config.yaml
n_head: 12
head_dim: 32
activation: "swiglu"
attn_scale: 0.177
init_std_qkv: 0.0161
lr: 0.000809
grad_clip: 1.0
warmup_steps: 362
batch_tokens: 131072
dataset: "wikipedia_en"
MLP neurons of a small language model. Each row is named by its layer, matrix (gate and up: input weights; down: output weights) and neuron, and shows model dimensions 32-159. Each number is 128 + 32 x the weight over its row's rms, rounded and kept within 0 to 255. A neuron's up and down rows have the sign that makes its largest values positive.
Before each neuron's rows, "fires on" lists the tokens most often at its 100 highest values on Wikipedia text that the model never trained on.

fires on: "y", "ing", "v"
L2.gate1414 [ 91 159 141 140 156 109 159 109 128 108 100 131  81 104 153  79 138 139  92 119 147 173 118 175 167 125 112 164 146 108 102 191 162 139 140 109 106 141 122 159 167 153 108 125 128 121 139  68 147 130 104  87 156 100 126 142 180  69 149  88 177 100  81  83 161  86  80 136 115 112 148 156  82 118 185 112 179 123 151 163 112 141 133 154 118 169 130  96  88 115  91 137 167  96 138 155 113 104  99 149 145 166  96  96 179  69 116 100 190 125 141 122 140 110 122 155 138  97  49 138 166  85 135 105  75 122 134 121]
L2.up1414 [162 146 145 157 141 104 156  99 163 132 133 110 156 104 170 155 142 171 138 122 133 147 119  79 121 107 134  43 120 138 153 160 123  96  75 172 117 161 100  87 211 183 123 144  81 143  94 139 150  98 176  69 138 120 104 121 112 148 174  91 111 142 161 175 111 179  97 155  89 100  80  94 128 103 115 108 153 109 166 132 140 120  96 154 140 134 120 179  94 147 160 163 128 127 125 151 108 125  52 119 163 208 132  66 159 130 115 162  65 119  84 153  99 136 132 168 123 160 147 166 115 189 139 131  61 135 155 130]
L2.down1414 [123 107 171 127 102 110 181 150 174 144 111 136 160  92  51 161 166  85 145  90 137 124 102 118  64  83 158 115  71 114 165 135 108 177  94 130  76 117 128 114 186  96  75  58  92 177  91 185 168 130 146 154 132 168 137 160  96 140 139 131 117  77 108 103 129 119 118 155 171 107 130  92 149 120 134 180  87 154 115  95 130 113 204 124 130 139 130 173 145 123 220 165 126 169 161 142 151 118 146 121 141 127 100 167  96 103 129 104  81  49 172  89 140 108 158 136 136 191 146 138  87 122 101 113 168 181 151  51]

fires on: "ar", "w", "S", "y", "h", "l"
L4.gate609 [106  68 147  91 166 192 162  97  98 147 160  99  86 175 141  95  96 124 102  74 140 197 173  88 115 167 101 173  99 161 152 156  58 168 173 113 122 131 141 123 141 128 137 170 186  99 112 108 112 120 109 188  35  83 135  89 136 155 151 105 118 104 174  77 109 125  77 106 125 143 106  77 178 144  69 144 162  76 120 158 110 180 136 120 156 177 119  92  87 127 103 145  85 141 171  93 105 110 143 107  83 117  51  95 155 109 200  81 149 166 113 141  91  94 142  79 150  87 137 125 147 125 172 141 150 147 152  98]
L4.up609 [199 129 121 162 103  88 154 163 183 138 114 129  62 171 130  93  71  93  96 103  64 132  95  94 151 112 144 145 105 176 150 123 166  92 111  80 137  98  92  69 101 174 120 132 166 185  70  99 124 134 101 141 117  99 192 123 182  97 113 175 101  88 109 146 155  74  87 104 122 106 169 115  92 117 163 116 118 118 100 142 166 128 146 105 128 136 134 180 160 147 121 111 122 158 137 121 154 187 122 126 157 164 103 132 127 173  86 163 152 102 165 148  95 115 110 148 156 154 125 145 161  90 120  48 128 137 161  92]
L4.down609 [ 87 135 107 145 147 150 105 128 175 119 134 107 111 127 146 101 153 101 157 157 115 118 117 149 158 177 157 166 151 103 130 107 137 160 176 131 106 114  86 185 139 137  69 123 108 104  94 126 104 132 191 123 122 128 119 170 103  91 140 117 171 120 111 164 143 161  72 162 166 142 180 129 192 107  91 166 148 111 146 134 114  97 101 115 118 170  82 225 125 111 115 113 215 157 124  87 110 134 117 115  62 150 112  74 162  39  58 158 138  94  61 104 182 111 127 111 121 160 149 152 100 145 161 181 128 160 115 130]

fires on: "ion", "is", "ular", "ack", "ib", "oot"
L2.gate1877 [116 106 167 148 146 144 128 119 115 101 145 153 127 152 155 186 135 162 164 108 127  81 106 135 136 146 182 130 124 101 126 159 115 125 209  63 119 188 120 141 152 167 125 121 152 150 101 170 122  98 128  74 135 150 167 111 126 149 144 162 153 147 148 172 168 182 160 193 139 120 146 149 153 109  82  94 142 170 174 140 156 134  96  83 169  93 161 143 134 211 161 130  96  47  60 142  89 114 126  75 154  87 140 128 120 168 126 136 151 139 122  78 171 174 159 105 120 120  98 161 143  68  89 167 137  72 115 158]
L2.up1877 [139 143 154 107  97  89 159  85 127 138 148 115 128 186 191 103 141 189 145 162 130 175  84 144  53 126 169 112 123 153  89 136 168 166 132 157 194 135 121 200 100 148  93 165 148 166  52 177 133 150 147 114 149 164 115  85  92 141 109 102 147 140  98 154 214 135  72 126 126 138 126  28 121 103 132 136 125 106 121 149 154 130 109 125 120 125 134  99 164 104  86 110 139  95 151  72 115 149 206 103 131 100 113 190 129 158 150  75 171 160  96 150 126  75 171 196  98 111 167 116 109 129  80 127 103 130 118 112]
L2.down1877 [158 155 103 110 133 155 139 167  97 148 118 100 134 184 209 155  96 139  87 114 146 127 118 163 127 122 112 111  82 126 138 162  81 109  99 141 111  75 152 110 149 124 168 155 133 122 191 151 144 184 120 188 122 122 165 140 163 163 124 155 118  78 111  76 139 109 124 158  70  94 119 111 110 143 161 187 141 146  82 100 138 122 143 194 100 123  94 132 104 126 189 163  85 182 170  26  75  97 158 202 164 110 126 119 157 116 143  99 138 113  95 173 112 143 164 149 120 124  96 149 183 114 123 137 116 142 137 139]

fires on: "g", "r", "gr", "z", "a", "er"
L2.gate1869 [161 161  94  82 125  90 142  82 182 148 125  99  97  98 152 134  94 175 146 159 102 166  92  96 120 106 176 146 152 118 138 102 149  98 134 142 105 141 103  94 119 171 124 130 131 148 159 145 130 104  84 100 131 158  95 161 128  80 124 122 115  67  99 109  88  60 123 152  87 162 160 158 127 110  90 168 101  73 155  82 124  79 180 123 118 197  92 122 165 126  89 150 126 145 191 177  59 145 139 145 181 146 157  94 140 102 119 128 118  46  84 119 137 176  98 158 103 104 114 133 170 110 126 170 133 153 111  94]
L2.up1869 [108 110 202 126 113 164 111 123 128 126 142 113 105 152 152 132  79 113 118  94  98  66 111 117 136  86  95 133 109  93 119 128 132 103 190 165 173 145 135 159  91  97  54 161 138 124 135 114 154 153 105 104 143 134 161 110 114 133 111  44 106 122 143  96 211 136 146 134 108 135 109 137 175 125 138 121 186  88 124 120 136 132 158 159 206 134 102 138 136 133 102 106 131 139 151 104 166 129 161  59 112 150 108 102  86 134  52 134 125  98  64  95 108 100  74 114 115 181 145  74 137 126 191 126  94 163 129 128]
L2.down1869 [172 182  93 104 202 107 179  90 154 137 108 111 121 131 115 110  95 156 125 193  98  93  85 157  95 113  94  37 150 101  91 128 155 172 150 128 186 128 214 103  90 175 181 176 135 186 128 188 123  94 108 135 141 129 118 117 180 172 149 121 134 170 146 129 101 188 154 149  74 102 145 169 114 124 118 179 118 116 145 167  76  85  65 114 144 134  94 187 119 176 157  83 124 135  83 131  97 112 148 123  94 121 134  98 164 147 151 157 137 152 133 104 150 106 136  57 118 112 156 100 138  72 113 113 122 108 125  83]

fires on: "z", "ies", "iz", "ie", "er"
L2.gate1775 [137 119 147 110 155 122 109  40 149 132 140 156 124 159 137 156 115 202  94 119 157 164 148 146  80 124 153 155 142 150 131 122 170 126 136 126 124  64 127 216 147 101 109 114 116 135 172 161  56 110 109 117 122 116 104 129 114 139 141 156  77 132 140 154 117 104 106 111 148 167  90 161 138 119  88 123  81 134 125 132 134 130 140 141 133 163 175 189 120  98 102 155 161 143 113 161 183 118 214  67 113 129 127  70 107 109 137 149  91 129 144 116  94 120 136 137 102 120 101  72 116 159 119 132 178 144 111  94]
L2.up1775 [ 98  82 223 106  96  81 158 210 146 144 138 119 122 198 153  61 134 108 111 130  88  58 122 161  86 134 119 107  68 160 106 102 113 125 174  88 135 206 142 168 103 193  93 140 133 129 119 129 148 171 202 123 143 137 154 146  94 104 127 170 137 102 135 116 130 139 161 156 159 185 133 161 150  87 145 131 105 133 132 142 174 121 179 114 163 204 139  95 108 142  93 108 136 128  98 145  89 109 115 128 142  92 130 117 140 162 120 179 118 117  53 109 106 109 121 117 140 136 159 123 100 119 178 126 117 100 106 128]
L2.down1775 [110  65 120  61 144  95 117 126 102 157 120 134  96  76  95  74 157 124 126 123 148  79 113 149 154  93 129  78 164  91 116 131 136  86 129 102 100  76 108 113 153 178 150 113 142 117  82  78  87 163  53 135 123 145 133 132 154 122 131 141 124 151 180 187 136  94 135 123 108 115 140 164 144 200 145  75 189  54 152 124 130 133 127 128 124 111 146 146 150 142 161 106 103 180  82 232 147 133 155 135 133 145 131 180 119 135 143 183 137 126 124  90 142 154 151 102  96 120 172 182 116 104 103 136  70 211 150 185]

fires on: "ig", "ar", "y", "g", "ing"
L4.gate995 [154 137 129  65 181 193 120 117 137 156 197 107 159  72 135 135  68 128  93 133 203 133 148 147 108 137 104 154 141 151 100 183 147 172 123 118 124 103 157 144 152 152 105 160 143 122 120 110 127 129  69  97 127 103 184 136  78 191  94 132 136 107 127 101  89 137 131 160 175 103 110 163  87 132  99  93 148  80 113 120 185 153  97 115 149 143  95 129 150 101  86 139 138  88 180  62 141 119  96  82 145 141  94  89  91  97 211 139 164 162 154 124 139 166  85 135 154 148  79 190 142 116  89 114 184 121 206  88]
L4.up995 [224 109 165 184 112 103 145 128 131  90 159 132 112  65 141 144 141  99 152 163 138 129  89 104 193 151 126 100 133  78 134 115 150  75 165  92 157  69  95  88  88 135 152 115 131  56 123  46 162  98 160 141 111 144 171 129  92  90 119 149 127  92 145 120 149 136 149 130  93  99 158 107 148 110 101 153 159 109  85 107 141 178 107 109 100 114 106 125  93 146 143 158 186 159 149 122 132  97  93 154 114  87 178 159 127  95 100 115 150 116 112  91 138 110 156 129  87  88 115 108 207 133 145 193 122 129 113 144]
L4.down995 [108 156 108 138 152 148 174  97 125 173 164  85 123 157 125 167 141 136 153 185  79 122  98 148 153  72 153  93  92  87 114 140 100 100 139 158 108 157 131 132  96 112 149 133 148 163 226  93  70 136 105 158  99 117 122 126 130 177 130 148 160  97 144  89 112 140 182  98 170 171 136 102 153 119  54 150 168  66 107 137 166  75 161 115 110 104  91 160 147  79 168 129 138 122 133 114 127 116 117 111  81 136 141 134 119 136  57 113 192  97  97 138 150 172 105 174  54 112 117 134 143 189 126 115 148  90 121  88]

fires on: "ar", "b", "oll", "ars", "ur", "h"
L4.gate1834 [141 115 141 121 149 179  97 137  87 171 219 105  98 118 120 134 121  93  91 105 131 193 117 122  88 145 149 143 128 195 146 131 106 119 108 111  66 120  98 138 141 113 130 125  69 134 111 147 160 173 157 156 107 137 160 123  39 191 169 133 123 132 106 162  79 114  97 103 123 108 146  87  50 170  90 147 150  93  85 155 102 139 158 141 109 112  98 205 110 153 136 127 174 161 116 114  91 120 108 134 121  87  63 103 110  74 173 162 130 110 146  89  86 154 153 124 168 129 119 166 104 117 155  92 195 142 137  85]
L4.up1834 [ 93 125  98 136 184 124  83 166 121 137 133 158  95 100 118  76 156  97  91 114  79 160 119 116 188 115  69 133 145 138 149 150 126 149 174  91 103  98 135 112  99 164 148  94 125 143 105 109  74 198 157 145 184 165 181 121 107 117 148 122  81 138 116 165  83  79  62  95 112 117  95 189 101 142  79 158 142 212 155 135 109 135 115 121 167 105 147  95  91 112 130 167 162 133 168  81 173  86  85 100 111 135 120 199 117 130 122 143 190 115  92 144 144 159 112  94 157  94 185  90 105 144 180 120 134  95 113 121]
L4.down1834 [123  77 156 147 145 115 117  84 123  88 145 171 136  80  81 137  99 163 118 123 136  91  94 142 134 175 123 161 106 107  37 119 111  98 147 154 164 118 118 150 206  77  45 105 103 158 141 108 113  83 184 132 162  97 106 138 129 141 119 166 133 137  91 155 156 157 120 200 243 142  73 118  70 205 153 161 140  64 114 175 134 162 153 129  95 154 106 166  80  87  99  86 113 102 139 122 105 160 131 110 103  99 123  64 132  74 146 113 148 113 126 148 139 160 109 171 115 111 161  83 144 105 156  89  95 129  70 106]

fires on: "cc", "is", "ot", "ig", "ion", "eg"
L4.gate1326 [115 108 164 147 115 142 132 110 129 162 140 133 138 223 161 116 159 127 111 124 113 120 120  98 120 118 158 165 167  86  69 156 186 196  99  77 140 147 134 134 160 147  49 152 132 113 103 183  97 139  90 138 134 101 128  97 132 153 149 155 172 108  46  93 141  97 142 121  88 161 162  87 170  81 116 101 170  86 129 153 117 142  54  87 118 127 147 107 147 186  71 121 119  80 122  84 151 116 130 187 113  78 150 129  71 183 196 138 151 113 115  66 116  94 197 135  78  97 162 120 123  89 138 154  81 212 126  83]
L4.up1326 [169  89 116  53 136 147 110 112 155  92 181 149 211 114 129 109 148 109  86 118 156 130 121 122 155 140 152 116 129 106 107 129 105 153 151 130 127 176  82 123 128  95 144 179  90 175 104 133 148  98 166 134 155  68  67 129 146 162 109 119 103 180 134 151 113 134 120 114 139 148 105 133 185 180 154  63 138 113  79 213 119 114 152 117 106 104 107  93 130  76 158 146 126 129 104 119 114 107 124  97 124 132  40 106  93 135 143 144 163  96  74 128 117 117 170 157 137  81 122 113 126 111 111 134 113 103  67 143]
L4.down1326 [138 129 174 117 139 116 110 119 123 169 139 103 146 114 111  99 136 165 103  72 169 142 107 196 134 114  84 135 141 154 165 159 147  38  47 112 120 185 114 102 112  99 163 152 171 182 117 114 105 177 104 125  86 143 135 101 158 151 128  81 145 126 145 114  94 153  88 162  97 103 136 160  84 102 157 126 108 119 113 177 168  90 107  95  78 154  66 134  76 136 130 147  78 140 112 141 116 105 131 143 109 144 131 140 158 105 162 141 143 156 150 156  70 101  85  89 138 107 169 108 182 147 113  90 121 151 173 155]